config.yaml
n_layer: 8
n_kv_head: 2
head_dim: 64
activation: "tanh_gelu"
lr_head: 0.00887
decay_shape: "sqrt"
final_lr_fraction: 0.02
MLP neurons of a small language model. Each row is named by its layer, matrix (up: input weights; down: output weights) and neuron, and shows model dimensions 0-63. Each number is 200 + 20 x the weight over its row's rms, rounded and kept within 0 to 999.
A block is one neuron, or neurons of one layer that tend to fire together. Before each block is what it responds to, as a language model described it from the Wikipedia text at the highest values.

Mostly the indefinite article a after a preposition or verb (during a, for a, with a), plus possessive 's and her.
L5.up40,216,207,185,212,226,190,223,224,183,218,166,182,199,211,201,198,162,199,229,198,181,183,203,181,194,155,242,219,202,211,226,207,182,190,176,181,221,169,211,227,220,190,201,197,232,157,214,193,206,229,202,186,245,206,182,182,209,211,213,195,194,210,196,214
L5.down40,195,196,210,193,193,189,205,196,190,185,186,214,185,170,211,241,217,222,227,164,214,216,209,187,199,187,230,179,210,202,207,198,192,230,160,207,210,199,198,195,212,187,184,183,201,183,200,195,186,211,179,204,190,214,220,202,175,191,179,232,207,226,183,204
L5.up177,199,198,178,196,207,194,210,188,216,233,191,171,197,198,237,190,223,207,184,201,199,223,210,207,229,190,196,171,202,164,177,182,194,203,232,222,176,238,200,204,183,240,201,191,219,210,204,193,182,166,220,198,206,199,197,229,222,215,205,187,185,197,216,154
L5.down177,246,212,189,197,183,197,193,198,219,169,214,203,191,234,218,218,215,174,176,238,174,201,210,179,174,207,173,211,206,231,189,221,170,211,224,166,215,207,193,230,194,207,148,203,241,213,217,204,219,192,194,172,222,179,190,190,177,179,174,191,226,197,220,196
L5.up301,228,212,166,208,195,172,188,189,210,240,208,228,202,200,227,197,178,212,198,228,170,213,171,192,193,208,177,198,181,159,199,168,192,205,196,207,210,185,186,190,213,160,210,201,194,230,228,174,204,231,208,192,222,171,197,207,212,186,231,221,202,212,163,201
L5.down301,187,210,162,218,213,182,199,194,216,186,202,199,201,217,206,210,204,215,159,201,224,193,170,185,217,215,229,182,187,221,210,208,185,183,222,222,200,194,204,206,212,209,188,203,198,210,191,230,196,214,180,203,205,180,206,220,226,207,175,170,212,180,171,193
L5.up309,216,191,143,229,225,176,219,191,192,218,182,178,249,192,210,202,221,217,166,203,199,196,235,196,235,163,212,167,198,216,193,191,186,189,208,210,226,167,222,228,182,201,223,193,202,182,195,235,176,192,225,190,173,203,199,210,232,198,218,182,198,220,194,223
L5.down309,199,170,170,224,207,183,203,186,205,198,205,178,236,195,186,175,227,185,191,221,228,194,212,185,208,208,168,195,245,176,196,232,186,181,227,202,194,226,220,192,146,176,149,165,199,221,194,197,162,205,185,193,232,215,192,219,203,200,164,174,157,219,203,206

Articles a/an after is/was/as/became that open a description of what someone is, as in "is an Irish former footballer", "served as student body…", "became a promoter"; also role-noun endings like singer-songwriter, controller.
L3.up502,184,199,228,200,213,204,174,181,194,228,202,179,197,169,232,217,207,172,211,214,233,195,218,221,211,198,190,206,199,182,211,214,194,216,198,197,209,214,209,201,208,177,153,205,202,201,172,173,197,222,224,206,198,212,185,194,179,213,232,236,203,221,194,187
L3.down502,220,199,210,218,165,194,208,196,232,231,212,194,207,228,241,212,170,190,206,230,176,217,213,234,203,211,184,178,211,169,204,183,172,194,218,175,213,201,190,205,216,210,203,186,214,193,227,179,222,237,204,201,206,194,160,160,221,193,223,243,189,210,197,200

Second subword piece inside a longer word split into several tokens, often after a short prefix like c-, ad-, acc-, e.g. Cad-en-ce, acc-es-sible, exc-av-ations.
L5.up131,219,230,200,173,185,207,244,199,223,230,170,219,204,193,158,201,197,201,175,194,215,158,233,201,197,237,202,183,185,193,179,189,191,200,190,205,203,205,189,201,205,178,201,225,165,224,224,166,216,205,212,197,207,212,172,208,190,231,212,163,200,194,217,192
L5.down131,200,208,192,196,216,199,196,188,209,221,219,191,189,215,186,212,231,180,165,187,159,206,220,178,213,199,164,206,205,190,211,199,202,157,231,211,238,189,218,168,203,192,204,206,225,209,195,217,205,217,210,184,193,216,210,213,179,221,204,207,235,222,194,160
L5.up146,223,218,201,192,192,201,213,199,214,204,183,198,218,208,237,170,207,185,195,196,195,183,225,227,224,202,155,182,190,194,206,205,210,199,203,172,193,193,234,197,220,194,239,197,188,239,185,213,207,204,230,215,220,216,178,192,184,195,218,231,194,180,194,218
L5.down146,207,218,202,219,204,228,213,210,198,172,180,226,192,180,150,251,199,220,224,162,217,221,197,205,194,210,207,198,214,191,161,212,218,241,182,191,186,196,230,207,192,215,179,201,209,180,185,173,208,197,221,212,204,183,211,180,150,207,160,200,194,201,191,170
L5.up399,201,199,180,218,251,211,193,178,213,216,183,226,203,212,159,227,185,181,227,208,210,203,197,189,188,192,201,169,217,226,184,201,200,199,208,203,178,205,221,180,211,219,210,193,209,204,198,209,202,159,198,265,197,194,176,221,199,192,197,207,194,227,186,217
L5.down399,201,207,194,212,179,193,140,233,195,194,180,190,190,224,217,224,224,214,197,219,201,212,198,241,216,221,199,188,173,220,180,175,208,213,184,180,252,255,206,181,186,205,170,184,204,182,220,193,193,193,185,218,190,181,202,202,190,180,189,203,196,186,186,242
L5.up572,233,190,193,162,216,208,214,196,225,207,216,217,188,206,182,175,196,175,192,168,211,210,204,243,201,223,204,179,244,194,231,177,209,195,193,187,205,198,190,211,228,220,224,173,217,187,185,233,198,224,170,195,224,209,152,167,240,198,230,171,179,208,210,195
L5.down572,199,216,229,196,187,206,210,195,224,202,197,219,228,186,185,221,187,197,239,175,216,203,188,159,181,191,191,188,206,256,172,224,214,213,169,182,203,221,182,216,201,167,206,158,184,218,201,207,211,204,215,187,166,189,217,202,177,197,163,176,220,183,216,184

The standalone v token or v-containing pieces within split words, at word start or mid-word, e.g. v|otes, Pennsyl|v|ania, li|v|ed, ac|tiv|e.
L2.up287,218,231,184,216,192,228,197,212,197,196,223,177,209,202,186,193,208,189,235,213,217,228,197,220,202,204,213,216,212,218,203,191,210,187,195,162,201,189,205,214,187,228,225,200,196,239,212,238,214,232,212,187,209,222,212,206,157,220,173,180,223,189,187,178
L2.down287,198,201,242,230,248,264,169,191,240,209,196,188,225,201,166,154,177,193,171,198,193,185,202,193,164,195,185,251,235,212,174,226,213,218,186,170,176,183,215,195,220,193,169,185,199,218,203,174,197,199,203,208,211,217,189,205,206,203,193,166,165,180,213,199
L2.up324,210,205,221,191,228,225,210,196,198,234,211,213,196,174,201,146,210,188,205,189,183,179,225,193,182,216,221,206,195,206,203,204,198,211,188,188,136,138,199,208,202,204,223,211,216,191,216,163,184,223,194,190,201,183,196,166,210,206,206,214,207,191,177,206
L2.down324,205,214,191,230,210,158,167,186,209,216,185,193,149,167,182,181,181,205,206,172,197,204,193,208,173,190,225,206,199,207,187,220,171,172,207,223,136,191,199,197,215,209,195,194,224,198,157,211,215,228,200,195,175,200,252,194,183,211,217,193,239,207,192,220
L2.up528,164,188,238,204,210,204,210,183,197,219,211,195,173,191,180,174,214,223,193,182,200,193,198,169,213,227,176,200,216,198,176,195,167,227,197,189,197,189,190,195,197,220,246,219,186,226,175,203,215,203,175,205,219,175,209,200,227,235,226,185,217,179,207,199
L2.down528,173,229,212,202,200,209,183,210,172,173,197,213,247,204,184,201,208,216,183,187,208,193,204,201,222,184,208,216,185,210,200,187,204,177,176,191,181,159,168,219,199,182,230,180,188,166,212,221,233,199,195,198,147,215,216,203,191,207,221,174,163,179,195,211
L2.up612,207,171,191,227,190,174,205,173,224,170,179,195,175,194,174,214,190,215,210,147,210,183,226,189,175,198,210,191,163,179,178,215,216,204,194,192,185,166,229,202,228,214,232,260,221,244,183,212,205,212,192,193,225,213,203,194,179,208,253,181,235,179,230,207
L2.down612,213,212,221,233,175,184,187,171,207,198,207,179,206,208,201,185,187,212,229,165,211,177,212,200,185,202,219,202,178,202,194,203,231,239,199,171,165,169,206,197,213,219,208,218,194,205,195,172,173,203,198,162,227,203,236,220,171,208,225,197,248,154,210,207

Word-internal pieces right after an opening fragment ending in t or s, such as kit-ch-en, Mich-ig-an, Archit-ec-ts, often in names and places.
L5.up127,221,180,232,183,209,167,214,211,196,219,194,197,189,160,179,214,162,204,197,193,191,205,204,238,193,208,214,178,180,233,190,204,187,229,207,190,213,162,194,226,195,191,225,171,224,232,244,187,223,197,177,194,195,195,179,211,201,181,200,226,219,229,208,239
L5.down127,182,239,200,183,219,212,168,222,200,222,166,196,198,211,204,215,226,172,229,170,216,211,184,188,230,172,216,201,195,203,198,188,225,185,195,181,219,214,190,171,204,191,223,202,182,207,183,221,212,202,204,209,203,216,189,202,196,208,156,210,163,138,203,201
L5.up154,214,179,184,189,225,197,206,183,197,205,194,189,179,175,166,225,217,242,202,193,201,191,199,216,189,187,196,191,200,206,250,246,209,208,226,202,232,205,172,195,177,221,163,212,203,229,259,192,226,171,187,178,148,210,172,197,222,184,216,221,199,205,174,165
L5.down154,186,198,191,196,211,233,182,240,184,171,192,223,189,195,180,221,191,219,240,169,197,231,206,204,174,251,188,210,208,176,191,156,227,209,224,216,211,196,194,247,218,175,243,201,199,188,224,175,182,179,175,229,222,220,213,206,199,201,163,219,205,201,191,173
L5.up278,206,181,186,207,180,199,192,227,182,182,185,224,210,188,139,191,198,214,181,219,166,224,225,226,195,209,199,208,160,212,193,218,181,189,180,217,192,178,199,173,195,207,221,211,199,247,199,203,196,207,207,205,208,185,204,209,168,201,182,216,203,236,188,209
L5.down278,211,188,203,164,189,198,169,186,197,198,247,214,197,204,228,199,150,191,181,207,227,204,184,177,245,171,176,171,204,172,230,198,204,207,203,185,184,214,178,250,182,206,176,199,213,191,205,222,206,194,176,217,193,197,200,207,222,191,177,204,214,188,196,215
L5.up437,204,187,225,196,218,209,217,190,192,215,192,209,204,168,196,165,224,186,229,222,192,204,196,224,190,182,196,195,187,216,171,217,199,218,227,199,209,173,204,180,171,206,201,233,199,233,211,163,212,192,229,189,235,189,189,223,203,212,223,193,170,177,232,178
L5.down437,239,218,222,198,176,229,210,180,201,206,199,204,163,221,174,190,189,187,181,201,206,210,212,188,176,221,209,181,217,190,202,205,180,190,190,174,184,166,198,250,204,183,228,187,185,175,203,200,214,227,196,233,201,218,188,220,193,178,227,207,228,196,199,190

Early-to-middle word-piece fragments inside multi-piece proper names, often h, ar, ach, in transliterated surnames and places: Kazak-h-stan, Mass-ach-usetts, Ch-ar-les.
L3.up523,195,178,203,206,235,205,207,221,216,218,179,217,193,213,213,186,202,182,191,191,163,205,213,193,188,164,226,223,169,204,205,236,176,212,207,193,226,198,227,249,195,201,193,209,219,211,211,217,217,225,240,191,216,216,195,245,218,191,191,224,187,178,219,231
L3.down523,209,205,208,197,206,204,234,192,203,143,184,204,184,221,209,190,249,192,196,177,228,208,165,196,194,215,177,199,194,207,199,165,203,182,208,231,221,199,191,150,198,178,195,196,198,191,194,213,192,197,153,217,186,149,187,176,213,207,184,210,194,220,188,187

Closing pieces of words split into several tokens, mostly column names in markdown table headers (Not-es, Poin-ts, No-.); also mid-word pieces in prose (num-ber, Phen-om).
L5.up140,236,226,182,196,216,173,177,235,196,223,210,228,197,178,210,197,181,228,237,203,192,192,222,216,172,223,198,198,182,204,228,244,184,197,195,225,206,225,173,171,204,189,187,168,202,249,192,176,213,169,188,192,189,204,216,200,183,194,196,206,191,228,231,209
L5.down140,222,190,202,242,236,222,235,198,182,197,207,199,192,216,177,172,241,210,201,192,172,195,203,200,227,208,184,185,189,209,211,187,227,197,185,193,218,152,220,204,241,169,232,189,243,181,206,230,175,197,184,187,224,199,207,221,193,213,168,208,203,183,183,198
L5.up329,186,252,178,191,145,221,212,228,218,197,192,206,198,223,168,194,182,198,183,181,200,226,227,203,220,200,186,197,216,233,237,207,166,212,197,206,187,217,180,204,230,209,192,207,227,229,207,238,169,207,189,225,229,185,237,186,170,211,211,200,209,238,210,217
L5.down329,196,219,170,222,194,187,214,216,187,193,197,183,175,211,195,200,186,214,193,207,190,187,212,219,214,228,187,194,191,196,194,224,174,203,216,219,191,226,173,201,179,232,202,224,197,196,196,163,169,184,210,217,254,207,240,182,198,220,241,206,238,199,212,180
L5.up418,205,170,210,221,205,167,183,198,206,209,215,231,199,212,186,217,193,212,186,202,220,164,191,200,186,215,211,206,185,186,193,203,224,224,217,191,215,195,221,178,220,236,234,211,169,205,205,171,182,199,166,207,233,232,219,211,204,221,162,215,190,207,195,183
L5.down418,177,193,228,225,200,231,233,217,190,192,194,186,199,197,177,221,158,188,168,211,219,221,222,210,172,250,170,207,211,210,171,204,219,209,165,199,170,241,177,207,188,212,202,201,199,234,197,188,197,178,199,229,178,198,201,213,225,171,155,190,191,221,191,218
L5.up619,183,216,213,191,229,143,214,222,200,214,188,190,181,156,198,200,213,165,163,189,207,202,227,212,187,232,167,212,203,221,184,213,197,190,187,229,204,169,190,193,244,172,206,230,196,213,195,189,211,178,200,225,160,187,200,176,250,194,198,161,223,201,230,177
L5.down619,214,186,202,196,179,205,225,224,182,198,200,246,167,193,177,163,165,186,203,226,174,221,205,223,232,201,231,183,214,199,181,188,194,197,200,227,197,195,226,239,202,163,213,212,218,210,186,180,185,195,208,186,165,202,190,238,209,223,195,184,195,169,192,182

Determiners opening a noun phrase after a preposition or verb, such as a, his, her, and possessive 's, as in during a, Poe's.
L3.up518,235,179,165,220,213,193,201,166,207,183,199,212,197,165,208,193,195,196,179,198,206,212,183,196,195,208,163,215,214,162,214,211,173,183,218,248,232,189,198,229,226,187,207,238,182,193,169,218,185,224,210,177,206,188,203,210,213,205,227,231,222,183,176,208
L3.down518,197,219,203,182,167,200,221,179,190,200,192,220,200,183,213,248,204,173,209,219,208,204,206,205,211,180,159,172,172,174,170,186,198,248,213,178,213,193,218,199,219,194,174,140,193,199,224,169,196,191,181,220,200,196,174,208,202,233,176,176,197,224,202,196

Fires on Wikipedia section-heading markers == or === after a blank line, on opening quotes before song or term titles, and on "as" or "in" before a noun phrase.
L2.up82,203,198,197,189,201,232,212,178,222,182,206,205,218,192,189,222,192,190,234,203,155,189,222,227,203,213,247,192,195,193,207,197,209,200,204,198,219,193,200,193,202,183,205,200,200,219,200,210,198,181,226,213,221,176,239,221,169,214,176,213,190,148,176,200
L2.down82,232,170,216,187,197,240,211,173,206,182,222,207,223,214,184,193,197,201,196,214,217,203,205,212,206,211,209,211,200,205,212,215,181,189,170,212,199,203,242,238,191,192,215,197,223,216,205,205,204,216,187,249,232,211,233,223,184,202,162,202,195,187,198,185
L2.up153,208,209,246,144,175,180,208,216,199,180,215,187,181,167,196,222,208,222,225,183,228,189,244,192,208,204,214,205,219,200,170,230,179,183,197,234,232,175,231,210,218,183,212,230,183,180,193,206,205,200,199,195,196,212,198,241,225,190,210,180,192,194,232,186
L2.down153,204,170,186,174,204,188,208,157,181,181,195,223,209,174,188,221,222,200,200,195,196,183,184,194,196,187,214,212,189,219,166,171,174,211,206,176,238,188,212,205,200,238,218,184,227,234,190,214,201,194,219,220,227,205,201,186,225,231,177,216,187,232,219,182
L2.up340,197,224,176,179,195,153,202,221,221,195,186,188,210,199,179,217,183,201,198,176,214,199,219,214,203,190,218,226,178,224,208,211,236,192,189,207,207,186,205,191,187,151,209,205,172,206,199,200,206,161,200,254,186,193,208,235,187,208,186,167,171,209,210,211
L2.down340,171,199,181,174,175,181,220,220,197,216,201,176,188,214,196,214,211,185,195,232,211,232,161,195,206,207,207,205,188,212,226,189,209,232,204,176,191,207,194,213,197,202,231,185,231,199,211,187,212,241,196,189,202,181,200,194,180,201,196,216,203,165,181,174
L2.up532,202,226,154,232,196,186,205,217,189,189,199,185,206,218,184,203,199,201,210,224,200,211,210,218,205,187,181,192,210,222,168,213,206,199,208,232,244,219,176,194,204,227,196,242,195,191,184,218,215,207,231,193,187,182,192,232,225,197,201,181,184,189,209,215
L2.down532,183,162,211,165,208,196,190,210,176,180,229,214,220,180,209,191,217,153,199,248,195,208,192,181,206,213,184,205,196,223,201,210,191,206,205,185,181,171,208,215,259,203,192,172,210,221,177,180,186,194,183,165,215,190,181,179,207,198,208,229,216,204,215,194

Short word pieces just after the opening capital of a proper name or abbreviation, mostly in table rows and lists, e.g. K-l-íma, J-r., B-G-S, H-er-b.
L2.up163,203,196,194,210,195,175,194,208,175,215,190,217,203,240,201,240,198,232,238,192,214,240,180,182,199,187,198,190,189,216,196,207,194,205,239,222,164,154,194,203,209,233,201,196,199,205,158,158,186,229,210,178,194,201,190,196,178,240,176,197,250,198,186,231
L2.down163,165,188,183,199,177,167,180,177,176,216,184,202,232,201,214,207,200,188,191,194,191,180,215,206,185,190,157,199,200,238,204,180,196,203,218,221,193,208,193,180,204,231,198,184,210,228,236,188,200,221,194,212,175,199,133,192,176,201,210,205,200,220,199,206
L2.up311,262,196,233,168,212,224,234,186,181,203,226,193,191,200,197,224,226,190,233,201,183,214,171,216,206,222,224,182,195,223,191,210,162,213,183,212,211,192,198,223,181,247,171,212,207,186,174,199,205,186,177,259,181,224,206,226,220,201,204,184,196,199,176,205
L2.down311,210,207,197,205,161,168,193,199,212,200,212,203,182,165,212,211,172,186,217,212,208,186,207,188,159,185,178,177,178,197,193,195,216,201,186,164,197,191,207,236,209,179,212,190,214,212,200,165,233,197,227,182,232,169,200,200,191,186,208,227,207,186,222,220
L2.up464,184,183,196,181,204,205,216,220,215,190,177,175,220,170,192,199,215,207,196,223,196,212,188,203,184,179,211,198,186,186,213,224,152,216,173,188,165,207,177,228,189,179,195,193,237,233,193,216,214,219,197,210,204,190,211,203,213,195,210,210,226,219,200,218
L2.down464,210,201,204,221,219,196,206,202,182,201,209,225,173,195,204,188,218,194,213,182,198,183,230,221,180,145,198,177,207,210,201,196,199,190,234,266,198,199,177,189,182,197,192,190,209,183,182,237,194,182,189,211,176,199,239,196,214,179,231,199,174,184,194,205
L2.up468,210,193,203,184,211,201,204,187,216,218,201,210,204,203,156,236,246,228,213,199,196,198,171,165,221,158,218,199,212,160,173,219,200,204,230,201,219,195,185,215,197,229,186,243,201,252,187,219,173,213,198,248,188,187,194,193,190,194,177,181,202,182,195,205
L2.down468,246,253,207,215,184,187,196,174,190,221,194,188,181,223,209,212,187,188,220,193,217,214,213,170,215,176,162,186,202,220,223,181,161,179,204,186,236,191,200,183,196,207,211,193,223,210,185,208,205,187,153,198,212,175,192,188,203,184,178,185,186,206,198,189

The first token of the predicate right after "is", "was" or "as" in biographical text, mostly "a" (is a Brazilian, was a member), sometimes a verb start (died, moved).
L5.up63,194,208,192,188,193,194,218,183,197,212,194,170,181,186,194,232,229,237,215,194,214,200,194,185,206,215,200,221,184,197,199,212,164,248,210,168,194,196,181,197,202,187,160,203,185,190,181,256,186,212,202,204,176,215,182,211,196,234,244,183,200,243,202,196
L5.down63,235,204,218,201,178,159,225,203,260,189,223,204,197,214,182,207,200,174,184,183,172,216,230,235,192,203,206,144,207,172,209,210,193,184,207,202,191,179,214,199,230,203,197,230,192,211,204,188,224,188,212,182,193,193,184,159,207,214,214,164,200,198,200,184
L5.up148,225,189,203,204,228,187,228,190,219,158,206,206,207,180,188,187,197,169,203,245,224,201,200,213,193,212,200,203,204,215,185,218,196,221,205,202,189,196,163,221,190,210,216,208,194,226,155,242,191,199,178,178,192,211,191,216,244,218,169,200,191,223,153,196
L5.down148,208,198,187,177,206,209,207,217,205,171,207,217,206,217,209,186,222,186,183,179,206,206,213,201,196,208,195,223,209,201,190,171,202,193,190,201,157,180,197,194,172,185,181,173,204,182,180,165,192,164,199,174,196,180,215,180,167,187,242,210,241,203,208,185
L5.up217,196,217,235,180,201,201,241,198,205,188,179,175,206,158,212,230,218,198,228,217,232,203,221,175,164,206,200,205,189,187,217,187,191,201,221,244,194,177,238,195,245,188,212,215,210,208,175,205,221,218,195,216,194,192,180,188,211,242,204,159,217,220,202,199
L5.down217,180,207,221,181,183,203,236,189,213,178,212,192,215,189,206,200,195,226,190,192,167,169,184,158,194,194,213,214,198,190,223,209,185,200,222,227,222,205,194,178,190,198,211,195,208,194,171,191,210,204,210,162,248,183,213,196,207,194,230,193,192,220,222,187
L5.up304,234,217,175,217,208,181,232,196,220,203,224,178,191,189,176,171,162,219,193,217,213,218,194,185,239,252,185,223,184,243,172,207,229,208,145,226,215,204,201,165,203,201,192,184,216,203,196,230,187,220,197,201,221,209,194,227,240,177,211,209,220,209,193,231
L5.down304,182,243,184,226,180,231,211,217,152,213,210,196,214,212,182,203,205,185,184,196,166,200,222,202,188,174,197,180,182,190,193,173,205,217,177,165,153,219,199,224,169,217,163,183,218,222,216,224,175,227,218,207,208,223,201,167,206,222,221,171,196,193,175,216

Short word pieces, often s, ss or m, in the middle or at the end of words split into many fragments, e.g. Cres-s-well, Sum-m-it, acc-ess, statistic-s.
L3.up101,224,199,185,227,231,219,192,190,164,193,222,168,175,204,184,221,190,208,222,194,175,197,197,215,188,202,200,183,152,204,199,229,214,170,217,225,196,192,159,181,186,197,218,217,187,220,189,179,214,223,238,210,195,192,173,210,191,158,201,213,185,182,213,190
L3.down101,196,198,199,156,195,176,268,215,214,183,190,206,193,205,197,220,185,174,188,184,155,195,180,170,209,208,179,176,191,208,220,198,172,198,221,165,200,200,199,196,217,211,205,159,220,184,192,209,194,213,164,236,180,218,196,205,206,192,192,196,207,214,248,205

Pipe or semicolon separators between column names in table header rows (| GA, | Votes, ; 9), plus inner capitals of acronyms like NRHP, NCAA.
L3.up85,194,189,173,213,168,163,197,192,216,216,241,229,177,209,171,172,221,205,197,189,220,204,189,205,192,186,189,219,236,209,220,203,175,201,189,205,174,202,204,247,210,220,199,204,218,221,168,177,227,192,187,228,167,193,203,199,188,234,183,180,227,213,226,205
L3.down85,196,214,206,218,191,179,215,190,234,235,200,200,219,227,223,222,199,170,200,149,214,169,209,188,204,167,140,191,206,203,240,203,223,228,230,176,188,195,208,186,176,207,191,180,188,228,204,206,216,192,201,214,191,164,208,199,209,185,211,207,210,221,218,202

The indefinite article a or an, mostly after is, as, in or with, especially in Wikipedia definitional openings like "X is a song", "is an unincorporated community".
L2.up3,178,215,175,213,218,191,196,180,204,213,184,192,212,230,181,192,214,178,212,218,209,184,195,239,242,171,201,205,217,189,199,203,186,188,200,210,203,187,204,238,189,185,208,185,206,207,178,181,184,235,205,164,202,227,196,233,215,202,247,187,197,221,185,203
L2.down3,154,184,195,226,230,217,196,188,201,209,200,182,173,192,195,175,206,194,210,230,204,203,196,212,230,184,175,181,223,178,219,203,201,230,206,191,214,241,192,222,209,198,208,193,200,201,184,209,189,230,197,167,177,170,166,237,195,207,218,177,233,186,182,170
L2.up564,222,203,183,218,232,209,177,214,212,195,196,192,195,211,195,184,189,195,237,221,192,192,219,236,212,203,215,207,203,177,223,188,203,181,211,205,225,195,177,218,185,192,204,246,204,220,177,212,201,200,175,177,208,211,180,209,177,178,182,187,171,237,189,190
L2.down564,215,208,169,198,207,196,218,191,205,200,209,193,178,174,209,183,196,193,213,204,205,201,200,187,216,185,153,207,207,157,238,158,229,242,208,190,186,212,203,251,215,201,216,205,189,205,165,213,182,204,187,164,206,180,210,204,193,195,198,231,216,202,203,189
L2.up567,205,174,184,221,218,181,214,212,217,218,211,218,203,240,212,207,160,180,227,201,192,215,197,234,236,188,205,171,210,200,207,234,203,199,161,183,187,186,197,219,179,200,232,206,217,189,176,195,227,209,202,187,188,216,171,205,158,202,178,222,173,191,193,233
L2.down567,198,199,181,223,207,212,206,238,184,198,199,172,156,191,187,206,177,193,187,219,191,226,222,180,190,203,182,197,211,172,202,192,226,208,180,140,206,259,195,218,227,201,199,204,203,192,198,228,215,202,232,202,213,176,198,204,187,185,230,211,196,191,188,202
L2.up628,199,201,199,219,210,203,216,203,225,209,195,186,200,197,216,236,184,182,209,209,219,228,185,203,246,207,198,180,190,178,233,186,174,181,168,215,184,182,199,243,192,190,183,198,175,180,197,196,201,207,218,188,173,211,189,212,189,183,179,193,198,186,158,227
L2.down628,222,174,207,188,193,221,211,206,191,195,146,189,163,202,156,194,191,200,176,223,217,215,205,162,227,184,176,176,200,205,232,211,232,223,235,181,183,224,181,247,205,208,212,210,190,208,196,224,206,202,236,169,188,213,207,223,207,187,200,208,232,186,211,210